config.yaml
hidden_size: 256
num_attention_heads: 2
head_dim: 128
norm_place: "pre"
bias: "all"
lr_head: 0.00415
decay_fraction: 0.591
decay_shape: "sqrt"
train_tokens: 170100000
max_steps: 5192
MLP neurons of a small language model. Each row is named by its layer, matrix (up: input weights; down: output weights) and neuron, and shows model dimensions 112-207. Each number is 128 + 32 x the weight over its row's rms, rounded and kept within 0 to 255. Numbers have three digits each.
Before each neuron's rows, "fires on" lists the tokens most often at its 100 highest values on Wikipedia text that the model never trained on; "fires after" lists the tokens most often just before its 100 highest values on Wikipedia text that the model never trained on. A number after a token or word is its count.

fires on: "202" 31, "199" 27, "201" 10, "200" 6, "–" 5
fires after: " " 66, "–" 11, ".\n\n" 4
L7.up251:155163128135136188137140144157122105124112068115118155115161098127119140108128046158133190138103105079147130134083167167087177122159131112126160147136124147084127122114111088089166150109142186096127131094077132160150156123134159146113211108092115129160141119139155095144186145099149120197
L7.down251:114152145154130091109145115172172174039144100160111112140186140173090145076124079146151142134121157110118154096083161090122180107086115137127051143128170154119114133116127085135095133148095113118103102137178166126138137191147103118101129055088134159136188155122121098121162166139184159071

fires on: " The" 76, " the" 10
fires after: "." 43, " |" 7, " for" 5, "," 4, " by" 4
L4.up645:163116098154137159133143156193119130115131124131105126128111055096144131126134115115131115110112087176172140203059050103051195141105088103147188076096126136134119123119081161087105105063112093089189160099123147153145074139129146108082121108110184166115113119116089116117128219143091101114
L4.down645:098108138099117119154106135163153108100148164157131115175082192162136155153120099136127129204115130167171112139105130101099133077129128198176106122121169139063174072122072100138104097149078174131166126171130108085190123188140115137078103101138155147145135142112128112122118157139117103074

fires on: " \"" 32, " P" 22, " A" 14, "2" 10, "1" 4, " C" 4
fires after: " |" 36, " " 11, ";" 8, " (" 7, ":" 6, " by" 5
L7.up860:124109141108123130127102079143143115138123127173095137186118135075128078138130065096135135130159175155142129135098102108126172103140150115059109103117093169150126163122135120094113144102086119158125142134136110116066061146063070085145125183110166081126148100132086117132144153047098064078
L7.down860:127146141163154138141073093052124112119165126114146138137126122122071083113128118110108094110144107164134120117100114105129217127071147116088131090155122136111127138135121111113135056110117171117108127186133045145140203114122131156130100113133150152109139109119126161153113140112113182147

fires on: "|" 25, ".\n" 12, ".\n\n" 9, "A" 6, "The" 6, " The" 4
fires after: "|" 20, " |\n" 17, ".\n\n" 14, ".\n" 9, "\n" 6, "|---|---|---|---|\n" 4
L4.up205:131129150104138160122135104158131093147084097096092160136144149103148146128148100123142165105123143082171116076052163081114176094172116178159115150145130122094092177129144151148134102061085148135143159100177124200135136172144127156094156126109164203115132122107126100184163155186174113109
L4.down205:116151066151085114134162164123116136131113133155108106101091095117128092118130160056152118172121127139142154157191085137104120121113139121134129126116164151137170081125138105097094159140148118151175136103101134087108100107079114099101086159151142122115111133178140138107065140166087158062

fires on: " He" 28, "There" 10, " There" 9, " It" 6, " She" 6, " where" 6
fires after: "." 58, ".\n\n" 13, "," 12
L4.up304:107175146074192188191150139141157113129100163109130156161132166073162093125104137042163078132130134052116115103092146147172140069180119125158133134111145102156119181132113120111136118088097137144139094148167131137136164131128159117125141211172129141125162140121157108150154120118110124168
L4.down304:112093096154051099040140137090074114134078110152154120112124052109114118146189125134110169152135126169094104137178116119075126162125082161132108092097137143066098117107133127174113147137177114115135128058097055092139165165155113106163143149092128148127140130170076179173092098152153134065

fires on: "202" 40, "198" 13, "200" 11, "199" 11, " sq" 4, "000" 4
fires after: " " 53, "–" 15, " (" 12, "," 4
L2.up4:067110150028162062144127184125123099127112130155155083161105132150124145155107184131137206129125128124119064141101167136084149131103143130123163083089127145128161141146137154108107109135119177121145126076098137098123094180098125101142190148155134087163123139097103128130152134129089071197
L2.down4:124059182098119098143077204164159135123082122165101105170096164144136103110124124165193134110154148104153111133165106125114116100194158161173178146152103115186133082111101086117119097123099142150123073117142172138124134150113055122152147117147133136093114125108072125121120130131141070122

fires on: " the" 100
fires after: " of" 17, " for" 14, " during" 13, " by" 12, " from" 10, " into" 6
L4.up439:114165095137131173146156094176114075077101106217117131138084132102126074100156111176117145171104127157138129147125077113118135119108124172084092139087132158131079175057121151163151152098119120099115140137168162110142127134103128130126164160104179131100111130120131099125137167116121083074
L4.down439:171134140119086103136137159137100125141113067151161166113179072108113159117117113172079141144094106124135129134108113151165106134114143139116128150128139086125125118119107159075088145170097104118177119103147134146185130122169149087140110106073090129138170181161096151154118093120154139147

fires on: "4" 20, " |" 19, "2" 13, "3" 11, "8" 9
fires after: " " 84, "0" 6, " —" 5
L4.up178:113166100106198155158114149147122109140139136128104141150115069094126074156115165090140146106136120128083121137163046114087109124101146133057138061112106116198096183149076103147087149111119134155132163094128140136103125075135114130131149147204136196111076135112146089129147113153065069136
L4.down178:150138104077114137119121096157126140130101192118059115103106190168100108138097110168078091118128089113126101114081153127142098115135106139120118182162091108090130125099121127121120157143123163081110194156131140102140173097196103193088138107125137132120176080148134107108113033127144147112

fires on: " He" 59, " This" 12, " \"" 10, " His" 5, " The" 5, " It" 5
fires after: "." 84, ")." 11
L7.up48:104133135125154199162130162172168084138108123150136145131054123090172124116154118102122077123145130112127154129145095092123184145170096083123139111075102125117137144134150060133111100115104173123112168073167125120128133110119097096114219172150121143110162159078139080182155163106097080104
L7.down48:088134134140149101108195158089073126166131069117172145065130099157112127111104167120064087125097110128060135146203116177136144141137117127115103152130141138211082133097064149122070081169135158081167111081093147107125172096165136123173101165069107174135112112132120116145137128118170150112

fires on: " " 56, " it" 15, " It" 14, " This" 5
fires after: "." 33, ";" 12, "," 9, " that" 6, " and" 5
L4.up574:121191148101151156155138147136194167147124120140165160159099142059138114094134075119113100148143097076150179096064089138118140095149058079085167133117166103140159107165127062167179051139143123132100162146179180132132179179081145098098159154117179115090117103109144095103150109114136116107
L4.down574:064121136141153106170096130096123138134098127131096151092126166066134102151126115112093103117097143118150141170118141093199162113154101108140119117158144108189108172066130160106070176104095149089132151216113166094124093134083078158111104107122144148134149074125134112113183128086156096141

fires on: " " 67, "-" 17, "." 11, ":" 5
fires after: " |" 52, ";" 15
L4.up432:146151120128201132119156085172101123133159154134120135163119118101116102177080135046117147117121138081120118136146066057135083159085087146094127098111173086115117132124117174072090099150157125150143131120143095160130163143154063142150135134100147151118095130147180114139184124119103086121
L4.down432:110162096101134157084129141072177172127131076115150091151163143128114080109107114158087086088125077108109154062175131156197139134138148129186165109136114112140163074116112167113150120093176174120107081131142119122134127118123152168142068113151115102099136111114120122128117092125165170119

fires on: " The" 11, " Some" 10, " This" 9, " and" 8, " As" 8, " However" 5
fires after: "." 74, " The" 6, "," 6
L7.up386:102178126172096108134142150151126062117089088084166224156099169093160109100170082053163116111138170091112116087069131128187124120193103114162130114093109114131083154127155120116155085142139138144135146095179112110098086118115119119105183191149174145133119142119152068158180155149057116156
L7.down386:150099101109118071123127144146110165133149123193166117076126132104146166134146123160144034091128124162071129116197123141168110179178123118147086134109141183100103153163106092095112118132111103099125127100116107116140113122162146145154127104088081058097126138138135168106092130170148130117

fires on: " " 72
fires after: " |" 37, ";" 33, " " 15
L7.up957:083184151150179129111129108122113114119137173134119108128107075162161166123117108116097156115087154139149121168114048121107174141103132135097126094085138093147166173150083089153124194057151153138120150186135115116097163112167118124062168110165176136091175136116170121162108147115093086139
L7.down957:186134124125142120109046136115120136175147150132035131158108141161129111192119102089092077072156121071105188096142077180186125119180141099141145082152125173109140083123143135161092092130112098127133136118163159139125137092093110130167097063121062159112154148141145128199137143152090121144

fires on: " |" 45, " MF" 12, " " 8, " DF" 7, " votes" 5, " points" 4
fires after: " |" 36, " " 23, "2" 8, "|" 7, "3" 6, " Total" 5
L7.up502:113109106044182163145105080165133104172149138052122171113103121089126085124128150182089139123100094056152104116063141116122158131111075139144110120123110111077111150156095189116136165032130182141126110164142108158130150199135122180090130114170144124098159106096113115175174135123151083155
L7.down502:194199136144064158126115132167128131076132105168113037151092131131089062086142125069222153130243136142135103121128091114122133106141144124140123136061142147076151109114109103117118099177163109104127075051135155048094133126164063145114146088105114121143104119157082143163099127122128178114

fires on: " " 31, ";" 19, " |\n" 18, "3" 13, ":" 5
fires after: " |" 30, " " 25
L4.up222:141169129139222105172135148110112087186119122142100153126133122111108130102128145086132103155153106156101114099143142110150127138133107178129158050117163153160081175135075107094080160101127134185141107111154092127085186102134087152144151225127113107134125083144163132107184113125142104091
L4.down222:095116116146043127106124143123158156073148100089189114118105124131128112108133137154128119153132131101145135164117122061094161115136102108095129187106140113111151067157137128173170153131130178013094139133124179094144132127174169158105109075118156172128111083126096138131078152121072164151

fires on: " As" 15, " After" 11, " to" 9, " When" 5, " With" 5, " In" 5
fires after: "." 69, ".\n\n" 5
L4.up958:092202098089150137118127110117111092167123123126157117150105178051146173145114115123122103141105159098096167085120148144115187068147127104053106121087108132136094226119156163174179122085172140122142153137090145141080130137095154168121163172136183148179154136120135102133107146154146084148
L4.down958:168147056100105158126117145157094068176100112130133168151117127165078140123157069142018112131112151105146147158118125120087130113215110148126134128107121143125108145149115179127132105109155156139116148164146141154145135159099166147185123093110123127100133083151146099112147068147097141131

fires on: "7" 18, " born" 15, " in" 9, "0" 6, "9" 5, "5" 5
fires after: "–" 15, " was" 12, "195" 9, "201" 9, " born" 9
L7.up159:088091122135150150139134138108165108123118177123155174123108117166091125104133161165108146178133143086110106095162145047119083128140050145127101088055130137100159144183126157189137182121112057099086167088143070096119125088161191156141113146084125117090089114151081163162123115173094081080
L7.down159:151121152177124067102115148107131136103139100102145149099156161132140112171140143128114139109082116154163136131127156154079176144091126080169135119164123125118099150154111111131125111135063138112159088131105100117152056131145142044106168080152143110108180096129141118106140150151143143085

fires on: "-" 53, " the" 18, " an" 8, " a" 8
fires after: "\n" 36, " is" 13, " was" 9
L4.up583:139101133063120158132153104127153092077129164113137158172071138146147098157163126094134141162108156171180112131097180110116156120131166139096111145108143109101152182172134113120092192163098134107106131164161119119133097135102107134120186174119157106124164130144207129154171154077101105091
L4.down583:128137107144179135124145135147104085118166091091117134127141103086089123109145142099116116108115123098077186066169081131145103153071136100153136100168075149110067168097100146206154140096140169092130126101120082109089222098157158106147078091101125127133077168120097149142119207094161179133

fires on: " As" 17, "," 15, " as" 14, " when" 9, ")," 7, " while" 4
fires after: "." 31, "," 20, " and" 6, "9" 5
L7.up657:117167104122174164173123140142153086172081122111140105106135124059141155131142102034153114115106140040148116072084091136161205130165103166197140154139170055098093148093135104094173078097133115110162111160167152150095130102081087142107108150111132125121148124117177141127183137106144138156
L7.down657:082176136091145126121160143152137119132143149134176158123088107134124096126120112169128119113093138157087108152070121136112078116095129147047149160114101173112091061154147100140102180162132150157144128091139138133054076165180183102134088175151164169135061126047164111120110059168136112113

fires on: " " 76, "\n\n" 9
fires after: " |" 44, ";" 22
L4.up140:150169105121169105136132119144150110156146139116136124155081094116160100114125145103139129156137107123147112116113073123123150168093099160055131121123195084125143160149149115097154079131219135141161145103141128098114132143174139057134166141107124144147131120109132114144142120114159116094
L4.down140:082087099148115166073079158078156168094147161132146083094119135147098101131152124138108103121165115116095124074138132126158142113150077104171109111151134128103164143099102145132171112103167159116129085133141129086180091138114124169110117089177098134104140102137117105108173055082116192180

fires on: "===" 46, "\n\n" 14, " =\n\n" 14, "\n" 6, "==" 5
fires after: " |\n\n" 23, "\n\n" 9, ".\n\n" 9, "-" 5, ")" 5, "==\n" 4
L4.up939:151119173150172101155160127134146108131111135150113150201128115179133111155160105152113130145153215103118112138139118082124130115097114153147081127137142168136133220138137120104086128152078111203170142115176114141182077177071064101094181185152154091144144140136138084160152189121120089111
L4.down939:122062153144113077111134132079158114123160109135080161075154103107057105118133155172137122085111142201111067147183165123099094158144146131105115150126138126098179152168153111168121102154120226077100100161122113075156101125123118192151088053110159130119125131163101186138156175107052181157

fires on: " " 100
fires after: " |" 76, ";" 18, "°N" 5
L4.up78:093128106113193162136107120156088138155138134149106125137108104144167075144116115032143145132110132115104104148111041123138163123109101137058156119114168092141162129133107135138113149165213166115151134166147148106138133039132117106158160133117105154138077100143166110127135077132096120126
L4.down78:107166077132146155099118174101144179144088124155139135149116117106066084121147126131072102082108150085076144107117136127173107161103121113182142099135085164135139112075103114147129105084158113149144104124132129078128105099032140177137113107138107160098163119147126093136168046051181177141

fires on: " and" 53, "," 6
fires after: "," 40, "6" 7, " the" 7, "8" 4, " and" 4
L4.up661:149181109180138128133153106123145147164130191145148089080136112082146149091108153083136148134126189142112138145092097113149123085139147078107148130098155075075116114135106126183137126126097128092114133166163101125162107094029123125154113140140129124145079165095132154128135091123127126163
L4.down661:136165147087135145081108076086117125124136161138094176098081120042082138176125096149092103084146146082122112105121071154142036124168114126121119092162100104104127130107110136106090103075105182100174083120095132176115181143097098139124099048137086129150182098167113102157119093108090184162

fires on: "199" 14, "198" 12, "194" 7, "202" 7, "200" 6, " date" 5
fires after: " " 37, " (" 16, "-" 10, "\n" 8
L2.up496:077087134132186086115137160139193154111136145110183131158092134145122090086169122138123186166127112153100146130112144133101185167140151083123185075094114135126136148171134109164111099175167184079060103116145127088181141116166146109162145145106090186140169113094109095135169146141113107176
L2.down496:144136167166143097117150147173168113175181158172144113206109179102216171098152119088138136107113147071135103079155078127160108137127072128100112131112130151175075139139108106134099074126160086150150205091137142148155144145104098104114150130111132133088165097077154115132168105151148071195

fires on: "-" 82, " " 18
fires after: "\n" 70, " |" 9
L4.up118:103137077129150164180148116149118084140104111148091149173127130169136110158162128095124146162095113161089160123104133107154169131082121140062101112101143125149104165096080116133139199125123130153115111127127140118119131050091081140137165170104123152079094102130205098150185114098159088064
L4.down118:129133082160079139154132151111082108121120116087143160134143155132071137125094114119042121082111115136132107171136122090154143100172143083141111145145086113120121112136094157167140157143110150104162162130090130163134169114127135123117060083122137148120129122100162125119116154071096121112

fires on: " three" 18, " two" 13, "15" 11, "14" 9, " four" 7, " five" 5
fires after: " " 32, " of" 8, ":" 5, " had" 4, " were" 4
L4.up378:053164106059220160171189103106183131121088188117135110110113119073147114088069151113154147158130134101145153172130134080139130124183060193089068107118121195195099131170134203090161147120097167122095141116122101123128140128130132109084077198111115143170106109114081140136132113097098136143
L4.down378:127134143082092109092122117106141082132142137130076088131127116147034152109138148133176110171199119130112128160109143137070165128126140127139153139135121158107131145123111089120157113119100105131144102115131139122083181138133120104119127114123107132099115130146119149146130040169172175012

fires on: " " 60, " the" 8
fires after: " |" 60, "." 12, "," 5
L7.up416:095129110123189103188132150119156166112078132135148119183107172128163124149149054094120164148133135135195154067125097128152162111102133166035149067121103126143146124128120072077153128152122155085083173196134111092108111095138155098110173145128196155106111138121154112126063139103083123072
L7.down416:126155091083070125091092130130111092145144143123183118101119170191061141102118137133164109103159187173103129107089173160086118131175166170140153108130131113118096159154127201198115157136157102121125137092134136174160164107147128173114133108057105122117099103108124137176148103139186099155

fires on: " they" 30, " and" 15, " They" 14, " These" 9, " who" 7, "," 7
fires after: "." 24, "," 19, " that" 7, " which" 4, " and" 4
L7.up27:064119166109155073106179170110171102144122080162151170111118151097156090102146201116125110109135116097098142143105123088160130090157076130131155124075155166175113132153143153134181110090136109133109135144103152080095089137127094127104145167115156194110105155081112133129122101132190106144
L7.down27:075124152138111131153116110168140098104098195097173121121099138149123116166183144157125111119113129097188163154084158092183095120144117123194116128139183110116190125099142145131142132109130112100172128150130179089127127080164104097058163112097157125101069118175089129082135155128144143145

fires on: " the" 39, "2" 13, "i" 13, "1" 11, "3" 10, "0" 6
fires after: "202" 13, " during" 12, "200" 10, " During" 9, "201" 8
L4.up411:184142098115104177146119150145129090130142124169196148147117133097143103108110132139190111125149163131149159150118111092065126104164105117167084144083132198109103173118087152156164249139121065114075174142140106201103088149077057180126143105111069119137121143080145140138097139083188110180
L4.down411:135136150072175152130055077129108107151139100111101124155112107109107170203104129137136179137109154040178134145148110087141074145087132187165076109099094129137173098117108122092118093170114186134143134149161171094107162153123116146152169118151144155169157237178083123119130095169100128078

fires on: " In" 45, "In" 36, " " 9
fires after: "." 44, ".\n\n" 24, "In" 5, "===\n" 4, "==\n" 4
L4.up617:128099130088146143130130149144113077168160112107148171135057112096133169072141165152120079163130161097085099143124186152145138093119111114150138162047091176085153142130125136127172132046124147165137176141129135189090116157119133107124132137099185108167170136082138069133124141162105140116
L4.down617:169119106115097110128135105156155168116136203178116095125135137153109040172146160130106151102129093101159164120116050164131101161131119099173105122133155119139130122135098127136131136179129068113121127121129151105107136115110073123104152142142149120046080116130189164118111132167131113179

fires on: "|" 91, "==" 5
fires after: " |\n" 89, " |\n\n" 4
L2.up225:126143144159102099145161170140124164141164149107105131193141141095131186135170160090140153108139119154098110133149072147156203134117111102120132118144154168137148132115097075140111095171130077164197154107155146137117117097067087071063173137114102109125124151136115106112141214131135099096
L2.down225:132170135177128067166164173121134136126196132138098133158133088090079126124156109080151140086121131195109098166164104139092184184151187160087118108128161172137116125124139111117160114127128143130201156150127144154162095151106116125171133183115127115158135118167167145090099150173082107134

fires on: " was" 35, "==" 31, " were" 21, " ISBN" 11
fires after: ".\n\n" 26, "%" 9, ")" 9, " households" 5, "There" 4
L2.up932:133129136127201150139155139109091138124136063164135156161157140094132103049197066138136100138131147110118190121175154099127122097145105086117114153152107174106109126063111093080120119130116108172168088100128131123117141082155136110133115209137119115195165163095167099153194124100163156078
L2.down932:110143130172150110122136090144103178127141117105170130094131126110120112126174085185125086164099152072085121105180187117121099097215116185133088234124105123124128140113166090146200119098125137098150090155086170141161131106177205235122142153126181099100163093086127115112110127165134116180

fires on: "8" 20, "0" 17, " season" 9, "7" 8, "9" 8
fires after: "200" 29, "201" 14, "196" 7, "202" 6, " the" 6
L4.up291:111164134113122174100186123091141167137133080172143130118140106089119081054123145170159175103132096088140141094066101081108088148070097087136146154112142148089080103150118167148112104151133157091108125089127121092099145168152177153148098164105085156167071125114096133150169141093159141191
L4.down291:167088129152127092094072233151071150150185135136160143098116127142158167126152147103117125154149108163132188136145170128084136120095125108153155040156109094153152131116092064169115090151125105088196105098209113180125179122096138134112130082143110147072136122186073124149140160105097152106

fires on: " " 40, " |" 11, "7" 6, "4" 6, "8" 5, "0" 5
fires after: " " 40, " |" 40
L7.up359:115150100100153188096124082123114162179105120111107131138146075152159123102101118140135100089099101085112090194135032099083138122153110114015124076114105135168150161145110159131080204096183133165141173164095149065119111147164120121150174107152145124136122148119116108129114130102092069155
L7.down359:164143106182118164115110124164160109146166155158084085178133086131107120140096161131092108066145124127166116132132085144129086128145128150122113155072107160097112130116081140126082158116141102128115138123112104135161142070156087156178137112154074119113133077154140142146093109131167152163

fires on: " " 43, " |" 21, " one" 6, "2" 5
fires after: " |" 43, " " 33, " is" 4
L4.up573:066140107055153185154112091093139094136133165141112130134192151102152133155148134068157101126137155122159165118094102123118174037111186176078156120134162081168101179131107138087109101128105102144139119190133160151091151064149083082125111162176104144110075090088188120088148100070143091102
L4.down573:131113113171127100095161101121077111135095183127070131128142124165098121076161058117111123142125141120156126100129137141138132155098169102178117099153093168077155125092127092172125122072147145167179121104132131122109161106128187152166135107110130116105124194150116127138130081085126174120

fires on: " |" 55, " " 12, ":" 9, " –" 7
fires after: "." 44, " |" 7, " medal" 6, " MF" 6, "8" 4
L7.up119:097137090123147146129121124119111147131128133156124204080166110060157092153112126114114183113112112102178162133056127124112196145105113132155130116127136123124086132149090114154168158116192150085103110135104090192094090176122081157123171166084145155172095119129143150125145143118159056103
L7.down119:127101125066068123111128140167158130073099127142121093103142117083082125161116119118175136095160111121171095085106107134133095073171123108169083126101146066089219072116146073174110106114115158137159109121133158120098168188113067160134192078131091130153126164087147159193132122083107155153

fires on: "199" 59, " a" 21, "200" 6, " " 4
fires after: " " 58, "–" 6, " (" 5, "|" 5, "ing" 4
L7.up573:090132110058154155120142113139104059134142158216116135196113134050099129160173084119122137131132076142194099090127127083103121193117123134141173073076150114103076151124073151173157142170120142114092100100181139160108171135138100196185160147136149143166154095074137127121148127162125137071
L7.down573:102099171136093116175113102126165150166117053131148109170126161119154147168102155174083121120117181077180188131147166155101094092197158152132133129109136103179135098166180158128203152118093141157077094134146103157151094174109088120102137122172129149128115131124140172060149123127074073155

fires on: "199" 16, "201" 15, "born" 12, " •" 10, "202" 4
fires after: " (" 31, " " 20, "-" 10, "–" 8, " =\n\n" 4
L7.up348:126163079089184145100174178140138132091158098101154117169065101155103117186145125097104194139121148118100163092062153117129129120152115078154106084121101129158156152110145138113069147174115135121153118095082153111136126157139175164145168173118167104137090075097136068165179134123161082143
L7.down348:148136191120135182081126176121131186109080106121161122035143089150128079124163103153152133100142150098054071088122117096154118082125197118179155098168162153152077134092131145176151150119171170137139092160124161127082132050172172086141115111148101174159078142160076172064126142114121171151

fires on: "M" 23, "s" 10, "V" 7, "W" 7, "w" 6, "m" 6
fires after: " (" 37, " \"" 36
L7.up301:132183116084205142140120111163153134129141115143183149124087048138113113130157149120182153177134147099072172160078167158160136134089100081092144102123136142151201122157166065145096119092135157145105121139164150090153172166148152120101133141142151150160141087138134108219159164131092125139
L7.down301:153146167113075140126127127121137139090142179159139160083106140088123137177218102157143137143118096144129121109101147105130122085155140179133160157089167127111147121102160097193131173141047128169091127148164156124128151180188120141131032171130112179143099126139087153144137131139159126140

fires on: "0" 32, " |" 31, " " 21
fires after: " " 53, " |" 21, " Swing" 7
L7.up837:152135082142124133171086089113101143160152134137113108139179092087148108145147111087135181108110185147102161166092128107116143081129122106093093157062142106164124176133113204076077194119131137169160218164136105140083091127141116130083118141143081140096113146068156109103119106110113061181
L7.down837:132119118119126120073151139093107131093178145075096067092152155139116097140090130132064082157155132116148077167136105140115164119130163154135114122152119153114144128158097164117101176112178160112063165128104124114133166067144155149165143148135104139149137176088152155080125119112116137153

fires on: " (" 31, "3" 8, "-" 7, "0" 5, " " 5, " a" 5
fires after: " /" 21, " (" 14, " a" 13, " an" 7
L4.up938:100225171110150213156117066145129098137135151157115155131121116095123210099114181137100143163129095092155129185099134117125143125077107101078132128086151128154142149143114094144088144129127134163112110165193195098131152109108067111170150182164157124128187041101130043139141153070137108104
L4.down938:123115125143111094075135057087170129106083151145102122125150082102112116173140151162102096094116149110168168118136091131168058127214134131128120147143118147088145111148161113119179113079114125128141122088197151131104162116139154151147084161190113139115143141111129205189097122072106214139

fires on: " " 86, "-" 14
fires after: "|" 27, "-" 20, " |" 11, ")\n" 8, "\n" 8, "." 5
L2.up393:112161151110145147109138122145156065130074123165140120137099124133139100108150149090126214112131109121096111135073117153137166145137131119120120147076181154118140158121109157100161124142177143119095154113137134107120075215119117170101182155060130124148101129136160125131122124123171095110
L2.down393:105061178104185179102111102124180136053087135142111173110122143127095106157100158212155073163139141109230147147123125133137101139067130107171114151141129145167120156119112112073165148119167152087105058141084096183142035164078157126106134129122115121147113100151111147127111072098115175117

fires on: "5" 23, "4" 20, "1" 18, "7" 12, "2" 8, "6" 7
fires after: "201" 23, "200" 21, "202" 9, "197" 6, "193" 5
L4.up593:139144104071113168121131102092153148160131144118133124123113127094123177059110143165142153143111146134140128159108118118074063195115075164147070115064103139125104158149136130156118124160116104146089136104115113167101133092166132186127072188093118116163056078120106138130130112092122166170
L4.down593:162110150138121151096206173133149108129103106121045154180109093159134136171136150124119168166131136142127133101093097148113153130106148082191188172114135125096135127126121121176172076139144140184134119104159161142116171138124175135115183120189098156069149214122168135129134184096148144141

fires on: " As" 16, " At" 13, " had" 12, " were" 9, " he" 8, " are" 5
fires after: "." 43, "There" 11, "%" 11, " there" 5
L4.up121:112139082154210146146105111108196191127132125134127122158133213109125109098139094102108073181108129065131145126127153143121141089111065148152101166142102081179107129116117128126229127103153088160114117103140159139183142046057152169109078113151203141116187209096127084108093121139161113091
L4.down121:091113171149108129104138079126102096105061133164157117174112128152128103136195144128138119158127124158144161104150103140102055132105090178191096127153156160112149118079146125121110131139126151113143061197121129140062067116083128166159133091109139162150161110134109117074094103104091122109

fires on: "|" 64, ".\n" 10, "." 9, ")\n" 8, " |\n" 4
fires after: " |\n" 45, "\n" 12, "2" 4
L2.up436:152145127043170187131181125103119121109057157130159152107115127176159168130137120143143168134126207106104085114088099100111106134115111164099131160095133149069080191095130146145155202122108117182138180171134103128166134156104194145136115139108183162136099130133154148184168148155125127098
L2.down436:133095141128108147082128098098161132114120107132078158070084096188146122085028140202112096122141079169124116168182125168119088137065133151132173171210136130106128140162122124087130085183175140137076148150089092128140139130184193091157122130153101110101135070169081128097098100100125177176

fires on: "1" 30, " \"" 20, "\n\n" 5, "7" 5, "3" 5
fires after: " (" 35, " " 25, ";" 5, ")" 4, " |" 4, " and" 4
L7.up667:125160165103196095154134129093135116174102122146110139143140094032111176131153099133163151144164184160145093113154139116146155139214133161142142131118105142148162144159159114113114149072080132176141140117143112084106137168129104147136139229136122103104162135178148154143157111116145114113
L7.down667:134078114142114117125089108084079114083131113082142126139081116164124100117150167146137097163131141103111231147095122094096167132099139112070127131140091144147159145104117150171116137129130172058088124177144153127174119082153167158062127087091170152116101138135122104128094138139104178211

fires on: " " 28, " the" 14, "-" 11, " un" 5, " \"" 4
fires after: " the" 34, " under" 7, " a" 6, " an" 6, " mid" 5, " during" 5
L4.up726:137185159115146177133168096119086129105151122178112099177099123139090101117085113176144139098121117118104122136090054113117106124171130141065113138090101202086108119124110177144118172134109145150093122132135114127103166116149120133155105182122170109126161103136084076154139116108119141096
L4.down726:169115132117195141106134126144154144125136195107090138111157080080161138103133172071100120128128128126172085107133077157147168140182163169132078138101177101075120080119141117143161111103141144135209093116127175139089108144120131080170101100126145156114142154097138165170143108120114101165

fires on: "2" 27, "4" 14, "8" 12, "5" 11, "7" 9, "3" 8
fires after: "201" 51, " " 26, "199" 14, "200" 5
L7.up491:140207112067154170087128091119093103104121094098127184143159156079097035081118082174170086106116123091095136110050112129157113111135066133174161138120115150085095161144136155121155113089198157185120102111151093139091132105089101175151111136132163154162074081101084107166184151133160114144
L7.down491:156120136139085114108181123175133081079160145182161141133137167133118147110108139110201076160187114130128129107121152095078122033189181174156131161074134163057115087123171097144087056176090106110106087092120114078135149160173127086158143125117074166199131100183123133165116170113190158106